config.yaml
n_layer: 20
head_dim: 64
vocab_size: 6370
activation: "geglu"
norm_eps: 1e-06
rope_base: 5350.0
bias: "all"
init_std_qkv: 0.0365
init_std_o: 0.0
init_std_up: 0.0365
lr_head: 0.00644
batch_tokens: 32768
dataset: "wikipedia_en"
MLP neurons of a small language model. Each row is named by its layer, matrix (gate and up: input weights; down: output weights) and neuron, and shows model dimensions 0-191. Each number is 500 + 50 x the weight over its row's rms, rounded and kept within 0 to 999. Numbers have three digits each. A neuron's up and down rows have the sign that makes its largest values positive.
After each neuron's rows, "fires after" lists the tokens most often just before its 100 highest values on Wikipedia text that the model never trained on.

L3.gate351:519526459496445495488462491523420504429505482591545586529503603523571510571523465478405527544443480548565408559605463416568564576510558560584535488454451492416542445471482441418598566421501400467425480479522480564617527536493428496455493576476460471472526393581531444464496489430505452540498540502573547421464442519463495496541483441399508471515462609470485457530474521442540614484456511507459483560476476444537526522508601523446535500535493497469512460449486542520537494481579506461460475452534492562499432452506503501524496645455440528575485439520558512492567506427524459426
L3.up351:521616522511469499477527552521516620437528483449509503483498480478507486489545551431426527408578484426472491473613482499546426478527475461554572453463490444446494476490558475497384569486500477594450550594595439452519453414450527429475545517465526522374534571505495493543479434450444529465447442484441493490567563475581502482549529481549547456559542500495453552456498538529562518411454513493476496496472485447490479512474438590472520543552598481513540438472431476592450515518422542389569503425463478533510466529495471467436536445431580490475511419396515418590638552472509485509
L3.down351:491535457471525441500483441577442486533531457557487488411461495468481500482482543584472494484543531487510369452435437415541460402436464471487541478466478511449540509532504573584514541515508487580539412508606455423569540529539432473515563432592499534597444476440516441528533447511537551544511537521520499427528483449508551598594525609486505566517465481561496559511528502510524446515414517483557449450518505578541628486521468467569468528560484426438647483448471566509452442523472516493493529509396481435503495492544461522523520587409623432399545422470473464502528432498529526530
fires after: " W", " R", " re", "R", " G", " H"

L13.gate286:552545485543492489550538533501378505456525501504500505543520514475446560455410507466527517549487503477477524434590466482434438529450540563380441619511397486531505409493596492582576567576527477463499515520473491505443442547479555485451412488506533417383485507594501482521434503470520545563535542506490363492516491644542394474522519523564465599469527589567430536475535542479474465549500439527458546469527532561480624532490475547447526510550507501477560430522491478464582509482446478474546382506514454538444496471509512451528429551467575472457482422465552495468527509603425464495
L13.up286:456458380559548507508536570491485493514513509527603358439405477532478550522500416473447463451554528541414439436490457523554552453549571522510511497500554461595454518443426524484516458562474493487572532496458501465563447513495511407449417519494596479539508439473485470477523484404474425522543495393525631489442486592508409479485533449407550419431459475538470484486488573509506447488508530497460519422529489540516445496510503487524553499470484570527407547505529491466595548495519502478478418476395535474558488494526587574546519468518563444489449526570406543558411571504492482366
L13.down286:491453477480519447556543515509595581520629477472569474497602426562519500531509521530499412458506506535511507506446470463517433543535500450429560484586437549404448494548412481484450549469547465470489589531528525489446388537505476514450623416544484574496565478515495525571570501522519483532536509467575467463451472539458448467499402556547543532390491407468553516468444552543440444468495545539464503627474541451478488501475452550517436429461481415495444634485529429452557465555567570430525482459585413469486575482538485502477503500567491488424538490560484541516573450494532551408
fires after: " "

L9.gate77:457556486527391465542506494546460468514579402499519475436513501529470526463593572504547477584477388534560527434610528464507469541473539544468567508623500429459461575507531415516431510599492427553413533561503581518515474544533573481467573445511527486385514561446612574530496507428434517583512500494478491502465481572429530574465448528486513420521455489538504495401440514458471536610458463497447450494480559496522474443485399486564417417491502523462493504454437518449503426404502495501487535583433455534540512495572527464557514498459552513496463491501586489414494485468565419564
L9.up77:500449510421524445530545469431597514448443422588515429580444462582502566555574443586579483435379475416461524511494536514498548539596501524467444547492498367531440519488538570545525548421378467491490561476563603458569445425445500547497556559558538448432540502457539468455552510488582498569506591427408483488475502509505477514479537511494568542488514540539420598460447466515517500454517585540512531492510565544467497477504565487504577397478448527511463477459547551470527465530492539548564551503452459502564468531507510473539501419469516367533449528494515432529489406530497558539
L9.down77:527528545552388382437431513512467418515486441452531504513484468400568434530426604507536517624496502534607548510479450499442505492412547497528537560538505513510482486461547469544461476553510428546474463584426498501478464391485461396507548493532478487495478482532584594473467525494521504504501496570384508407468394564385485519489453455539487499475540403591479594402379404515530494503510497570463506495417506474459525495602445516509454512496451466459509481509457532554491481493509539472441524520454521458554562506556515501499544491447495549503560593450480410579482522535422413496
fires after: "-", "\n", " |", "|", ")\n"

L15.gate109:510560454475536549471407441510488530523477397508429426510438403552555531507544500494504493474528507493387460394527494536515428482527560541500470528537514534429433522490492485511538509462553510527432550625572538486574415474537505491472386452536489440501469487624503510415553486528441584438564483534506535427477525471463457548496508509374525527482557415553564492491596437540489494506554347458586533460476514546480447452377535579528577436498397519464457512492472529549547517458573477450526459524548533467512481587556447435452487418522599550417469484502495485469477525486519457516
L15.up109:484498453435496485512460505536520495540493511557450431509460425539448511531497464465467494450442499527534408450430468601489506452504457506478480467631606512463509496487525481526497634492525515483377441530465500502518479473491488484512519458589574429425524500476604503532575599491434543496412526538553479439482571551412468554514522580440619477487575542431528417469509436536499512510454415397577529453519439571508535487430508558430588498412532492512378473504458533464537472423460547494440496449386452522537483565614501474497503486466499492399569453476469522541486589521553507495
L15.down109:410425527480507494535466578474555512425448495441431522500477513504477479499499538512524431537450565471493439486530519507421460460484514474491533515532601503508543511384608556492490407487569538506607429530454489556436518564568525458380526631549496561588507463567432521516550521437529501411475560511486538500526486543466510473509443605504484477465508488454411419510425512498476498536457521425406567535485508525561545428395543446571579554551490461551589434504498435562454497481542432497594488555555474512529518531457475484437463568527463485409524499419501464490559543463494347527
fires after: " |", " ", " Succeeded", " Score"

L10.gate316:551442531506520534483519499450555476433464517541389385526515531487535532441536576594451517500480434429498512488413460461508422568557530538418403523465458590551493510491564517545457411561458490456478606572465533478453530472527462496544505460491516610439453445474502507473451471463549449542463537396554438495478578497451609527532501500573499571502397451550513648490499514531440499565341456521459567497516572476494553509526543471561534465478536534486492488495471547503599427569521464639482495419529507598558524528527460524463506565576491463536515489523478507538483517471479419505
L10.up316:528566520454519464509453547481500610450487521502482438501456496477521511475449511414532485498539536516440481505461551516559473401536535577520525499514461574433619551530442402475504551470446562516420446554531457415475433532518433470513451530598605510488610458392615468519420476518538550405484489438462520484554562460482547587452494488496505425426452456563413544429493485459513442436506487518498522455466586513572586588512483483498427493514562465537522464511593541496516526532496467548483518523607433419591497459543572564441545465511434507572443547555430497523487575475448564453
L10.down316:457478460531509437487470517487545557536451404473555423487486628489540464558461505605488546498489502461481545512466577453503542514522576430501393525394508515527508493539478448528489541480556450507496499623408569519427488569348384466536446471546475461587531497528471515506535488543567489572525472516419498423504458480539516532519456453578466474521538541456501552460557543471506509548509515560454530437517565504521539499495534533497392476477487419562463535505508460543607524495429531556532437554494414575443419443472568475487425462513420470474517442487572407431589480471462517644
fires after: "\n", ")\n", "'\n", " zone"

L2.gate260:489509469494541437504447431515545454546528608536507492511471507489489493472527537450504482509493461535520558515512543430493579465482436533495530541526526448568426499484448530517521455515439479524413563442535568434547425445574490469495507491482489440503608407511494510582477426476474504583531404496524635547545497426448556429515411511433493454445439465435596459508584487603396475588482516490510558506441461598496466545433489476464539452501442458449556522526427380472467534580455538421423462368577513506435552499498470539590520451601523485484486496498487493583555447449490544419
L2.up260:509519398506522482471501432544482512583544506456453508348562497512493587510494498543425401440461516487531481491500533506504557394559403492536548488515439414492460496480498480454433516527563520431443540488494588534481538592541589448592425492522479466467509581541401574557465524424452582541557488562619480422501568452516548403487402501523447487533524526546549473443506467508412429537550500572501541500465571469543446456383540535410538475480522488473549452462421442445472415513474512433517533458572460483498533482493501538478559475564432536415502509436539535547490421515499575502
L2.down260:463451488472480528547446503562549434430463438562489470531511543505485512458476442529568481479470497570562459486504444534473463568496451474436546421461483508536524594565507449605494535482440490465521497594529496494517508440506453517540477466507445515539545526542549550492514559503558572400456457421558429484481540603506460552603463365541480627504531493468449581563519501490459514480395483405518463472475527537413605430498494596545567553553446493487534572616482593567552532543435489532511393514569559486449425516577494475491486484421540543414521440522495460452571532538460425493
fires after: " ", " |", " was", " the", " Abd"

L9.gate455:457519500413433442474489438492561473503511445621413404442471496493517409470505495611528544610395454506527475487542516458465556486567500575492460540467476562436481550516580560570430445423445438505504416509492571444475457505491560534543524541504474429400554542468561484506443450600557476484470504482445431547534533511517527533484617472459516533530559559450465432547435470493480427514457518465550491528497479432587511440483522587575505472517448455466480534504481532502511467524540522550528610443461463373441514562483470561558571607414523358501543463514492496462462504507487470538
L9.up455:453527566432522449596455461482504521504566509567550529579405489579535442521451501506479512474469409492433505560489511465474580509564528563418420508576544470493544458508509519582462475551369450581482444401507493524502358521484350414532564522513485500495537520476517513538599386492492530465525532444445396536510500566480552529512542482434453491494524567472524436450472471557489456509496549474591388490484463449438565483529515487530480437410479519477495509415521513495443444481406484508561472542478554513536531563538516475426543559503521505520345523537494439521463442551542570450
L9.down455:537565502493437516549424538571484449550487547498479423587430521540490553486522570470530509528511582521592465634454479569455416406498488393471475600437447524492468507520408501490534559584467447508547526538442497484505525386516502538555482545484475467482438513492583577495494489598530537529399476568476518534494434521504484531487502531552596435440508447468438513573475453455490441613458462443537485467481550562594486446522456516467417502423532585463531543411423516539575463478526477574480476468513516550467496599530493491461584492424477460469479419546461512486549432608498496407
fires after: "-", "|", " •", "=="

L8.gate421:509488510586586478552474497493432450494508453421457483580495525505662550447578500472519508544523481595436536527538508591545504440503495511507535492523520574398433435491564452440488483495487430478581498434445543550444509576407465479577612494565500468443487521610528492545350597473489590530546539532423526527529495432485526469492553475528561507530467530475479437556531457478464445471535444516501415533535445612462574439489469504494536556529511580449501500533559445461426404520506455445530477517435525484501547466482428521502554464422516562475485439457456603478533498552396541506
L8.up421:506571534569521496523453518489430472432463527415443470543431566508449589409446507483538501491436482533493414470534565513507508492492488493503533469527510531509534483548507346590496529461539466482484427363446405397603485561416401526569546440458544416482528450497540493430405562467486487497536576540578485487513511548421528503496501468519556481486571458491441508409478422520563422443511448448494456565536449556469474513623550489550551512532556505475486538495450500515480598550582487564556523499533430424481546467487442551626565442522533550487504516463515447571513451476417522513
L8.down421:520545453473477485440504400467479459552577421439550513502504490487601472530436468477526459545557550550558476481455547515537511432498561453502471482439573458540522570387464489472565535518511514573525497482504493462504507500533472466446521535541476578637305406504465469600526498400503394564564517565514494468546494588451556569524497522535519480450466470478505455488519405518586496598452481535347460507558574472554467409455532492539492515525409447443518601478525514493533520440512554525447465495489522541594468488529477409488480384409507468508504497544508493516470538519494501438
fires after: " S", " O", " D", " N", " d", " E"

L8.gate264:494510522504536508455509534466474555508541491501544443524511521588564583508497481467486447458479511478513480456423513488476588419389572572419490495491433541578565519599547501545492510447372452537441485537609515507554616488569432452502458581474439489497539460503458548481500453563496437563421503546413510532482556562484513485497565572395536470480526484521523414394534546498517411577536474524534505453552449548541449520471457565514575485574578558492504512502526561550516489508479543553442473562508587471557488389385412599482536495522464424409517561538429545477495482452495433553
L8.up264:426523559549496417520531538471409591449432479421497546537530485535502457527463536461416468481519449506459441507518499487509609522526590430506462445594488420518559449539518485541611462464451456502492485572556455457530490539558498494528537454582542409470560502520545470455503525465499463481423492566462528599538457513393550633498601544502539587494511538449529563529530524440571456427607455501455501446493557472546594505562553465542479451479531591494544481506391454572522554460495612537528482463495508457482481380538470591447469511581465491449461471441479553548521562480443449503
L8.down264:489471521476563513505490595468498418499564439536587469472453530481566436571584488441546394517435450483444544545542489530542439494576483493459482569523483502470582532590463612532503589461533514491515545528518446481444507488587524493588424545414576535506443430542472517526501558569559481563541407620476581471495514471495450519559487490534569490483475551534423499495495462575433511453551529487542522540455556600519529489474487551511424571551520499517555456534402552401426554452407383474535453465459482465542505516489525493491436556480557544438426534432530531353443498508494533546
fires after: " R", " B", " M", "R", " F", ";"

L5.gate475:431517586569531421498490499532470499500589503472495537505505571499547579509451486449487483492581481591574518418503449486520605475623494414589442539496413527529456492443548524558501523526481496490508459508579662443527480508488497514546509470469519455462441500441574582495517553565553509475457510523494437515496507486491411511577499527472595474534438466473590619465497469591531441509560535471468471478537514507473641529523554442479479576444535468391560534536524421512445459508457436471594494432517515579566467463411367520510515544501455484468538481573484598568512541518506482462
L5.up475:543471524498542483447465481503382566510588519576441488582458549517539482461517422491439482510515468521498550565537504437533505458597479502536459534639485420512453501525445493500418534530485507515579508451491519518541562489444600499625524496565539504481601464636550530487473537533526467381498471496505412481510556479475553515577538472433553547541437462523432531433447481432556574494520505432477485535415457455505568524495477577371484540469491437485461510462465334600525477489449530414509475438444444506521532443480439487542455452511569530543531517397489527543524583492497451471
L5.down475:547509569503480491512465501482512533490487513452483433507496516472460450605487521426474492458514478564515507520455433548485436507516512406465528543529504465525463439562487578619512614484507529470447489553502465418487493500541450426511472495541565564556501453536475470463586518438484431444486464528573427544383524510506603572570407434498493605426450565518538492435588405604528459483416484491506462563451480553550507529555435563492454558492479525501430481530604464427459582496382526513437400510442502471514382484526598547562489532521469486537483525389523559528562523490536583459
fires after: " G", " D", " M", " S", " R", " W"

L9.gate306:450459525453463489566527429520470380472483401502542488552495485473431471441537543507417461485498546436570505453546501500442545510543410529543484536544494451506449490462539453495473426510475424487459539474587538575510468510480475625497511392478531460435476526530453545515536502496514458472522567492466490615503510539455521546438423541448484509552534582517586403518526438523416570544488474496632458453576549476478508469467592439567522490438476487494455522401499452514503538523511577563538550570547547454529445493535501405574463600429431502475540495463566554416608552561509517642
L9.up306:568491519531461434587554454479460478492466548532574407520461515470492518615560577492432552479435469462519473536497389462576635438549473470595486500494442444527443481501551445550538503524478475481558439456497470552518432515526446582494514550530481498514546493452489549546562451550477527494570541522461413547506509583552500428510481582516416450585621497518540420471448442424521493580502437465484418617517525488476605492503462470530533491577474497567458463456487486489535487487466537586550572600447535549560520557485485404518444464401544487557518497495440481574588507592519465550
L9.down306:453521472486461499513493519466469455526532510497582442541455579485566560453517552532560486577529508504499471453534478558521412480572435571436465542496521475588472538379489549487497482551437454455478520419426447564561575436401539474495530433559314537488548514460562546459496543554512574545486516486430545556554496443458476468468456481625550431492605503510407376480485505465460526582465524444529449544554452533455551468552486514425430495485374473458504465533552538494514569516543515445443484448546544517477580498513446501484433490400486498518514488507601563455599547489483524461
fires after: "-", " |", " the", "″E", " •"

L17.gate284:554513451465520559480596555446453496529506506583455471543553497412542492516472515510508496485536422535507540447407478519527438556516576488462531507501473596539546598495434666477556513523514408530523478489459546436554435609540550397476515423531553511477522629602508430481489477473559478521557442539548574554448440538477544521473442465461383524424522479554478477474491436497515439551509509475503456533507506575502521473501497505503429503572527596573543471553533431414479556422556495518489556424618479480578508523498419466434534469471494519497566563437533605479511514518545400493
L17.up284:452427466507456570513514485542486415403528521571482503502484423375596493516508486499488488552530536520576522478494433491541523499485594550507513512511512519399405455540444457482448489485511430526469361557531457472507549406524612528515540426518581500420511463552561518473557559531412497495480583458517499526452462578494512598533547540468547609523541466459459484366434496529435612535457463458408512486464484593514532462535430533467464541524576526502406595453470491495490494499546575557565500364587488524456587512496484424501483542513474510457560504553498564504481477464499532523
L17.down284:476573490515418444555407521479550520472504464479483548482523531561595400499535555601410454394503506444547487492516522512490488535549489521516510529582528444492485415506468422451491486501507501517510502555462499556528454577553529540442396573526627503433496454491471484550520476491566472472526623514528460520568456491534467511495472517604584491476545471551433476454483431488524449565561580556548461483457462437453519604479418402455534520531563547566527431498457579495550506501483432507545383573461525471556522525548387489557501492396590539487529517479446539417553448548517485376
fires after: " |", " to"

L9.gate135:539562409400477423448507555559436488485529474527534506488558543510374390527528459538564595523471455437489554440388630524563445398474520504484554539499417535505491574525531453538563452466495565463483476556549548481489520500627444636480461426499483472567466465484564474512422585441468461471500398526489523471470482481558486486455439420434490568434484516600500468425436572517441450478510528456526569447564548516541477492511491522518438464416518471485539481531522445538593569552481449594492478471533560549593449460525503511523553527520476452508453494463533461481474468447554455454
L9.up135:581464454489584418499456414514452435486440521525497357531539560533484605464557514488538537525538521429450577595541497562522634492579448496463518517421515510430541474442548491468480552451478438513447516419511580527565398443530409548509488422492526559497548498470445466604437534467482526433517561460495430429559489592425531510420471548483534576468502437479547485463631514500471559501519529469514503434522535530548448578572483404527471474514446494492427502458540463504597569558507472487443512419531562425500550538518573473519525495447600458483517503562504516534478536443534539480
L9.down135:429509485469443452450469619601451542510387404401552422641492586525520431471466495556467515541571499473445573477558526455535433441542519436540493533424504534556516542412455547589490433456573476458531484584507497496419577531486401515547534507565445445499488528460527472544481493501536470500496475440490560486482452477538584482532424581475461461555486504533480579488452523447426517448443485456488487426415542514520515451499501554484452426430493536472537425433426491495513452486510547611514538529452537489521426533490452500361482456511506424526397470421534425515491495464573526525
fires after: "\n", "'\n", " som", ")\n"

L6.gate265:455569500530549521482421442572482517460511468505603443494521452462477537540553459561481495527483497561519617506551533471412570483516505441424536493488461499511476502412497407475489474460563505540498467560489459465426581393551574565531559532571475586460369581483505407488508572560454456507528537536580641486455475493472553529535409609531539459556509486476490446607510517504479540524524595455493501492519438479524416438493510505400464540526504494506486577419457551520490563567499487512476443488558603548581488575490535380458524596469506616543533461476512519511541518513536496470
L6.up265:515588512504508492492497614496465477428517592534517509559457483467542553443575479427409549468606479564453488495505578575515462456528523481474504460470490397502473508524426389443339571542563471534464489529457508484508511437492514452486435518584517511525454497540549549482523527536466557625411570450530555565454530435493388553514541533485478604480492500391544502546466545482501592472487541529549415565514501505583519453482554511520551570498514477539408539522553507481586546457483565532473453509550477537500485445481459466481468565527560553503497421414521433616483627474497483453
L6.down265:506407501490527448544529476482530461469527413423498574453450527636576491511415596553543499555519500456537447572466440541523513596545437497492460450498476565505584470551531509593435449556462457540483471468475395512480472423456460546481491525392445413426583537483486518527521489440454512488451462449494513536486511544518469569557514367527408468469509549439558523453505538559486498505449493539555471444530498469511565512475450570520477377452429472506472477424463478569440533471431471466526442373499489512482498513433472471482530427547508601605496521545436434444451433492583600474
fires after: "19", "18", "17", " ass", "16"

L12.gate195:469476527497567467552475498534483524471524524457484473541482567450451501560512515542466506597454439532589494445583489485526510574454518416558607439556544542570526587483500430430503527501411372500500557455472573458388576483480566530509573533496420466496543518517407543471472545571458566514387545499442525498542455580627465495513456457470369493503529459500488474503556535481661437508382505491476507593498419542422477535445466430475457445540525541491493447475427575543502524555487528498516490493512470491422513536499573529518536535477473517506425424519514546424439418461514543539
L12.up195:490507485519514447607484462525554482530446476573533463485500485506477515524374500488543464497473608529448510537443428440496549609521489440459615526526481476480457539442452527477652501515513501509515407521512480467549572525486400501475503461529479521662452454548400588427431502492503473555482510500510448491630525539456541563523496527530529532499480524545453489361590439504579454597510434497520535525526455546499472437489426473556447460492404546481503524485531576488521481532470450476559539510484408548463537555480549569540554499629541482493439468517505580450503419454598512519
L12.down195:490473523543464548513479472479478543455435558511506526506610484479423538492563472592516480495477459460585470475453475600376486474428552485489456510508550558483495479492533507422389561434365530484558500477464494361362540488563453472566537553452470379518525438414474597524433475541473513535470446533444495430588468532496532564495509507552440516440497456453501518521501493531513477485459567540473530495497534560425520463456560367464505587479516556452529594548539540552435560503555551436473485508416561494470568447469492424458551437430512482487496420513466435539459580486492429478
fires after: " ", " ("

L12.gate121:559505518516541536518528497485517636556494519469567501471438490434459495476434481379403503351499582532406540396522480575448509551509529505455489526442495438638516480509469581519480618602479498491474474448456480485554411529550523518624543503588561520565504489469457387540559464448474466520493483488510468473496517484509437480531493504471478513432429487497542548527488416534524449531475512510507543536531527561492544535483471466526565451455434593462473480518405454483453518515501542433450461465577557428475372541459505569611518476409512571466512421533549483517517495532451418440
L12.up121:563501505607489471548492466577532559540490537577650486514538458544495490429385530525469573519517497582501486508529494529487511580496577519540505536510518406527498504503432542511467523401563428481421605479533456482487433598533477582524546519476514485479511548488470467517537520446512585520485498480475451488545488554540438525476447520473471485443498552426528534481463517498507491471501558541430588487563464533456496486461585524399572564505568597566538401410461519419481539542473558530518478446451445402536450485461604473465520496468592466449489405388419463590527597536492475397
L12.down121:482532446507464427514510496530560492444456571489545573499552421539531460532511454486467532492479516561380517517578516519516444463536581461510512539472493496445497560567528485565486551506474472548524554455544471529628468533597496459450562484438446540530539433543438516501474461470487521473520532529629461533490579539519472457526408507559468482396486465527429607620535532497490459445383515553389503541537510529515548568572468519557600473565439427505523468441412456425553469414471450417523509591483530508567484500519454456526527580458462362509547564471571539540426511483474459428
fires after: " ", "10", " the", "40", "20"

L4.gate62:461529526443577525523538501514481404660547467486517525533491431516460502457388586413467569501421600501499482486550492565553501494495556529524535535531522479518479519511473513478610512520463460441490489403456544415452536609485540486443511576511524471559601553474415452506502621533525508467506522499500588475525474511473440435481517450470433491543441454455510509537374466445499449614492562514512488494564469525516600507531500387449586552460555447579526541515429531491506480599487553448446565488576523531532496570464526564534483407594432517493430509492523525554573467526513432459
L4.up62:458547495533567485516533502487509469612511512546579472539550484509474516448452534430453568491400541419425479470553544540650498576467513577485513480520528484525473515511451506462554515574472568446504445489435582452502475537571537542533459598505515503520561519517486485486477578537549509549584448471490545601487523536424475440476435462494416444555445479475548510507445571426419441531521520557481418528583493487502571437510453393388491621495472487532513426598473521506517490558456620498469554545566469535568508565487439558590578425503462522481434537430557520526542451462582546469
L4.down62:444489533583473471556576406536581501524467504568544442497469522457420572486461524532593529510545444496429545538514521634423446488510562519551441515526593492478508429468519461467397503548486450488626514485496537498362510507398475521549528515550529545480523444531533486522496578532535503462421428567556532474405433498430486549533558455526452571470413482451519564473542522507485523432445551483415398613587437521489441541493499479501564425542547507410502491491528521502483591594496537490591532517512509515555623523517521502489507449430476469492425513475557491549434448461483526569
fires after: " ", "–"

L17.gate96:498517515446430445491383510537432500517486552513558511486473534530470435509576473523418567476538561412474409549580567489463574569452552591530549526488392435521480519555503452557481507654525458463501466537494511455520432506485555512486402408480511442481464557491449554515449477475452452524459514463543559537560628492517559463450501443532559454476524502501527486424477462555495486475485483580591542519560532518469571492484489488431558506541445487534506502497395492576489552501412601455487446557603465526482535546628576437551496487525444539476381428415502531553453425478516478545
L17.up96:529428487428523381495531496482525485499560484491550442471500492479503535426473502544605478421533554644532485462461445555509515518507455514401583557464546504521520468595469477590443401539478548509486579455495420506524557435455518488433527572452578545466491553553549450468462519476530458572594522577492504611473494485503481545573413542451539532536471489489511390529510546351556466537477530546475500420610505521458548468562461476496533469422503524482501489551498431410552471506454452524457472530463457545510440512470480540582456492513514487499550557605418598420409575540517520487
L17.down96:556526521466427452564486468543509529525546521553540418457443517442542570477527483488581469486529511532574508455450521560500494520490453615515458506523423508509442533542463515559437377599463555490464504494486489579388437366564555441421544532448515560531448622421491432472531505530483511493515554559517460532426536495591478407544523543445578553584525534556518421530473524532480479464536496581459447479483544459542427472464507457460507547505602418533469479438458429454568486499490459412392500479524487462529526500453511441610548474514430528529584511537551462595480459467587464558
fires after: " ", "19", "20"

L4.gate489:467546478531555500421551480593516535549539536576554549442492560559508465403366543489513553437454492524506535526489428507548473543438588441487527554494429545445450531493493478529484410436443531388450462564491562523491505570450476465447463468508505592469541444547428476604455547511469530557578447480473479430502518521585573411567541408562573531450424515378463431484430457535520448484498482523548479537508506415449444513489503495481523522536586442522492550552588428457600474595545444433548457591571465528476523538520541523464460551518551526463494481452585490502480569486557554475
L4.up489:513454414510529509469491509517550506487508572575514492473462460463518535527425559496578590439524446609493455484566393462487515470470560514491502585528503483489433422516498447561485482520491580522472487557536554509462504461574444426446429486526527544416516476566434531552518505536469535526582495417446511557460417529455586435549574466559630575432366451391601430458495496496455462427497478519504463531504478438463467509539547463358514574516431369536487571554408516437542567491547517481523493509546475531554488499552533538525501532511508620537485580506537484424480505537479543484
L4.down489:415496398570492506458510499498496489496405487645559568548549488492422505548424586515494455520492528464446561520537488531526445507475502536477442595495461481454419534581505494489419469473458543520592591388434427544424527495403527527550482519558543502521496503485426534540524553487466512519501515486452497534467452504528602513432538486509532542471491599546536459431403596496529450487565461465475553586543500546500536563560470525563424435628515534450485545473443509428524545530493586448447455551521472574484555551401515450497501520419561451510471405554444421469431482486454574541
fires after: " ", ".\n\n", " ("

L5.gate124:558582559524531502472576566442491549443490564567452502535429519498473496486589436437428433521494495551571495500463569429478502498388448532476494444585566460502537476528431555481489471532541511440481386409467472445513470419454550447499459541546428499506335550537522550485506617516484445467409474510492579458484457431520475606492495482451466434507568519456460515520520485531427471439465482593494564467601441523487488559467527535503511487524577484520456585556557520462509496391487502414524530403623572444483566495523422489438519518556521488485555430422481532513506489461467447562
L5.up124:499519505544530560515433522458450554481547418533416499476575504598572517453515473496530394447503494570413484493487504473507533452548590531504500506458580480430501534499423571449470458515557495393503498429397536471383476431479455535550425457421484547528419584584439574528489499467502481490605543510509587543542458478581470576486396477411530424525570516485528425570498537515549536526481554512511449442465538465508534479561514448474479516436641483570507506481529561521566378467512531473479525466524515432488531521572446521432439596508542475460556540582545514487453575481572489459
L5.down124:526542475461498426511462492600567448495428436426460451508529516491492541505540496517505572521515433552523495494526454589517486492549411529603533562457506551563598515516452504530491495497518517558594512511439417555598542532465525613541540478411473542503511499539502590589536519532581454508542427556477445511399538577542528480481429569572585509571524539515519438439448484460480553602489490569507520525454484503531432449537446469593469535469486406619509512465443600526472527492413515434515391506548390559511528539425494440545499474538428520551461505514461455435536559587542544469
fires after: "19", " ", ".", "18", ",", "-"

L5.gate357:563442423494477483508545474469458486374530505578422513493442551415492422488511481405464405479566550542556552508528558476490456367414575503552448513479465439546501462414417463473460591504461540406554528472520484551521596472513575490516541486546477445514485404440456506399500610432457563545531445509507620462413478448538483550514520502427484457522528488479515459496613498467497599572538488491567553489559495458546450481496559429477485555501544512451467500508500434504554530530483504430453435491572511527470487465578617525509516503432522554518491478528536439600496519518490469377
L5.up357:513574403516548482520476501421462478404499541586423482613516582487461584517486485391481522482561545533580589435543450428461434408395645537459475520403461541523542463456360550500535577558462474542480596442548442467421607424422558487461488520507485460519420467561450493457482517440449567579576535521554557466451518494503504558479428488420559443492508436508478431502479519486464531532523552544528490480566498482497480472531611478443482458468549439507472459478517443492488456484510460486519495551562514546488475528535545540489505579441541502466460466593467497462496508526561435454
L5.down357:475489456450404452443495467567508358501513444462503538422487432570534402501566462580552506465476488500479458445402497531557567445582484420407416496487514522479542534656476544516524550496528490592539498516421436528576459394466441623463517479536516478501527556488475523541525524463413535471505515459481530482559458503526485516496523540553481464541586494466474426566542480512488482494471561472440522529462519532557494529424471470596469414417541442492492465567502505579519547485481401444444380367477482552453496556557494448447469459527462527492508526528478441490623512550513429536
fires after: "19", "18", "15", "17", "th", "13"

L14.gate40:482515484463391505469481491572462504526538505439531555541452435444516424461486498445601610501398542494481540491490496487423548561519497470450548550528353535544446501472506551495480530554559510514503537431472554461498529613479587462459606507569488512528499417528491423501516548421457391507514458446553457516533450517479481515511520473473546469496496454546617448420534503449437428449436563505493550466575477528521602426512479439474581494567493593437498558460532556560463495537477545536564557435532588421403433492527512510653484486499487595509514455430515501491553451479558537536
L14.up40:555561471490542394493442445504460422562469512568554443590476444455507407530490470440481504452547570496419477508479475496539442496390517523478543483473473495483516507587591471513351440600523511464425530551557485510513452491575514476445508482459505531484418459533420502549531402467546537430491501501614449537494497477460505455485577475440566556495502531532535526514459531490459535537480470525489534489657527467452491484560518470448545564473502563453436493494452462659560459568454598524577490534468513528487491533431600531544582488500481466483521469438548511520516669430513464466
L14.down40:457537497426497440521392574402539490438578495410569500393421454462507554484579436516500510469546564519513486375603447480493497447432510487492493578510542396430426449476442494498549480500517506525454509628462491521494483438532516452447527462570474495490527548474509432514502531480501552436546497576503531425583530486443497396472509472544513534522459492565477549559503587494537520581519510550391487523406497524502387533510511424523480439459397507543473558434540454380589556505547495466486552489463491364462560536516490550530611482474549472446512545513552530482483526562470534485
fires after: " ", " un"